config.toml
vocab_size = 2048
norm = "layernorm"
qk_norm = false
init_std_up = 0.0206
weight_decay = 0.15
schedule = "wsd"
seq_len = 512
dataset = "wikipedia_en"
MLP neurons of a small language model. Each row is named by its layer, matrix (up: input weights) and neuron, and shows model dimensions 192-287. Each number is 128 + 32 x the weight over its row's rms, rounded and kept within 0 to 255. Numbers have three digits each.
After each neuron's rows, "fires after" lists the tokens most often just before its 100 highest values on Wikipedia text that the model never trained on.

L2.up158:142162141112126105132021139159094082159102158098100126083162126192099140128145164136156129108134174105079163091140159117126152149144116155103116141149078106039135111145174189109110048146140150148178090116112111152125172102126120111119086136132135105079108091146164110126117129083108110100
fires after: " ", "com", "ri", "n", ".", " "

L2.up896:094124033203085158118152171157102134112107122147179190135204155082100134137093067185145143139099133128127156160131169143133121077116147102130181150137216126127181210167128094158098109134078142167085120097133097129164098151148121121075160121112086198142161132111032139090099114180126160141
fires after: " a", " with", " of", "'", " be", " but"

L2.up514:158089086129139095127146151156129115130175123155131105107166186162104122102077147118144120099176124122191104112196151141097118101158145155128103088174124137079183158167133160134137112110160119139193134160156154131135165160146152126102129075096087054098094131092128143127135148135124092101
fires after: " |", ";"

L2.up1180:107113149109186077088215187178095104164120145231099105128132146145180092098160156085179179129145139103186107107128153114100165159134143163123141042155112141083130109137087102101142133173132174132146117161127118166089168160123189143143117106132147156100103065062126093118144133123122112075
fires after: " |", " 19", " "

L2.up453:133122139173116109169162150156152127095117093201156139091149189126115123126105184180127112124118121149071117100082113106132140138139145105133133150118075120114176138158133103084146183116104142121148164111103153103103081114169143119081193132190191136114200101135134122117111106093134113158
fires after: ".", " ("

L2.up1443:129068132114139092157153167159149161144179174138080082173073164174134167096175122126059083138072094148118156111167090127034110143133134112070176154162071099113153148124134080139110098129128133120133087151120095151157138135170158128105159168155044113108181108106109124128144101130138096125
fires after: " (", ".", "20", " m", "ft"

L2.up644:128124164115080119152057157115146127113178080122156153138145134112131105130124137127162173130093096100072125101103119062166158126183178095186120157105118178063157071146142112168099138177153122077114101079112108129096143086180126156149112121182144139142157142148047111085119126104100158173
fires after: " ", "-", " 4", " ("

L2.up1275:152043091107092093093105150090168140099181109140206199130171065109110098128077146139116167127159158140117142109165144092181186082146116135137120136133128108156160081159176127163123101146168116098153152131143127070148048162082126162097144117152120124204115094142119154124156084144135087148
fires after: " the", " The", "ial", " University"

L2.up1075:132157132138112154155126153089148146120116179116170120181125173169101140111170087052161155107176184169195113038099086099107106152133165119131155076105127168152151102132114048061075188132055060079169159123136190127192111187144155173097154114116129081052122102106128128098085140167097157157
fires after: "s", "ic", "g", "ut", " con"

L2.up279:080132089160111115138125135146115156130188163092141160122119096164088098095169142152129158122124173108133165090139117114093079146182153090076154159232111150101160119137086065092207144165171117123173176133094135125128169172103123165133153137155055110162170071156128184121118169074095122144
fires after: "\n", " 1999", " ("

L2.up510:128058134113079151132099128141071135120107135132119096157161081185125144132082106145076086114105126108159142135177061053137184064148150097105117150176147106114183134131161155130157112145090116099176118115179130109111160120128111201092147073185126186151079162160105125120144103163121121150
fires after: " ", " |", "|", " 1", " \"", "==="

L2.up790:126072151148117105211084098136187106128174122134137088108146150131183143098155131160143165134080102122146175160168088156026156090150118091116104120165125122069168113139185125073129185157137142145153182160080092067139131108163147126087169124150147109126191118103111131136106123130104089183
fires after: "2", ".", " (1", " in", " (", "7"

L2.up1422:147123140121117135113052140119178122097135130166151149123088133083136139115149177147153173157080137105134082104149118117105168157125100094125052128139114145131108086133167163120110168141103108132114113159156116118113206125246110078091167136198183146107129136109167086136091114123119125158
fires after: ".", "_", " Vi", " R", " re"

L2.up1446:124103076163128153127140087111138120159138087233173206135133117109060142137145130140107176126125090078152110071126128066165140065203131109120123103159106164089136133143162122113192095156132129131109200130158122099132178124143159095121113102148123120154114024134100106069106109141079137103
fires after: ",", " |", " 1", ";"

L2.up995:096103196137118156119129113125141129083116133141160139111168120152158171080081129051115113152100164133135124080037132160085130137127184113105190128141099167136076105147144155113138126148140094091156118120154143141140097146062128130085125094100129103115105150096145138117096133113092117067
fires after: "."

L2.up1381:129109144131110046152050109122128148138131192110129114094155127151124126117155101126161067071122139113071099195107110102155158124124165163190182148098159123146220144166130112156096153174099144144146107142114181140139062133190149202131143125095114157150134148111137168108135162186098071160
fires after: ".", "==", "\n", "ri", " a"

L2.up1153:092131080134128130122123128175078118096117140104088097155159108139176133139184178151129188079137179085176207117168175084150137149142113131176147000135129180133134136156089124099140163131106148134099155161176175071076208202119144165087114078103078094134150120127120122093098145153095146133
fires after: ",", ".", " This", " The", " |", ";"

L2.up1741:192143107186169188111145138159126100134127120117125161100157100130155117123111110125137138138081157126127165094091129120150189099085204146179108113096167110143146114167144146177078149103102095132104096147100132130168119156210118107082128131087109158095103172095122052145167158071097070182
fires after: " re", "s", " be"

L2.up691:067170113103072109105104150144104122095125123122142098100120114151106149100133117157084120151094174102124116099141143147088142201175124138126154141130083093156147089088133132163133142100123090081184144115132093144083159124153156177076150111179088148100158119120095097090136161185055085110
fires after: " |", "|", "\n", " D", " M"

L2.up544:167133131122123146147142157168156121103102124150090129070124158132133057132119128131131113109129149087094089071112150149111177129138162098155120109130132047169123166106131169130146127123185109179054100152096158093173171112117166148157119139151139107104148126139000042144149080135035078151
fires after: "s", "c", "au", "p", "ec", "ri"

L2.up1324:098100209080126080151121133105121143141085084144116131128130082143100126101127138119114097107113137108090103106136115100135099143173097041133170183156102192127115160119127123111120068159110090080165097106142148078095093109093153183141165130183163122171149125124130177102068154167119151086
fires after: " "

L2.up1538:108098110184117132178149056134133140142105117133124103187169158154145169114098151109111090120193160137117147109142151128126141136196155084121146133171140155113125165162173087132110151182086107130157187177165092058104062147159144132111124104114132112053150153090129114122108094119099112151
fires after: ".", " |", "%", "3", "00"

L2.up560:119138080160080139110130162062138096102119145177166157105168126150151161111072175162163161114149176098207106128182087137097138103126109091119114120166149138154110114110143106126140152128073135116103168115143108052108126102119145141141174108169117148005122136121146075155141079102107077130
fires after: ",", " which", " and", " that"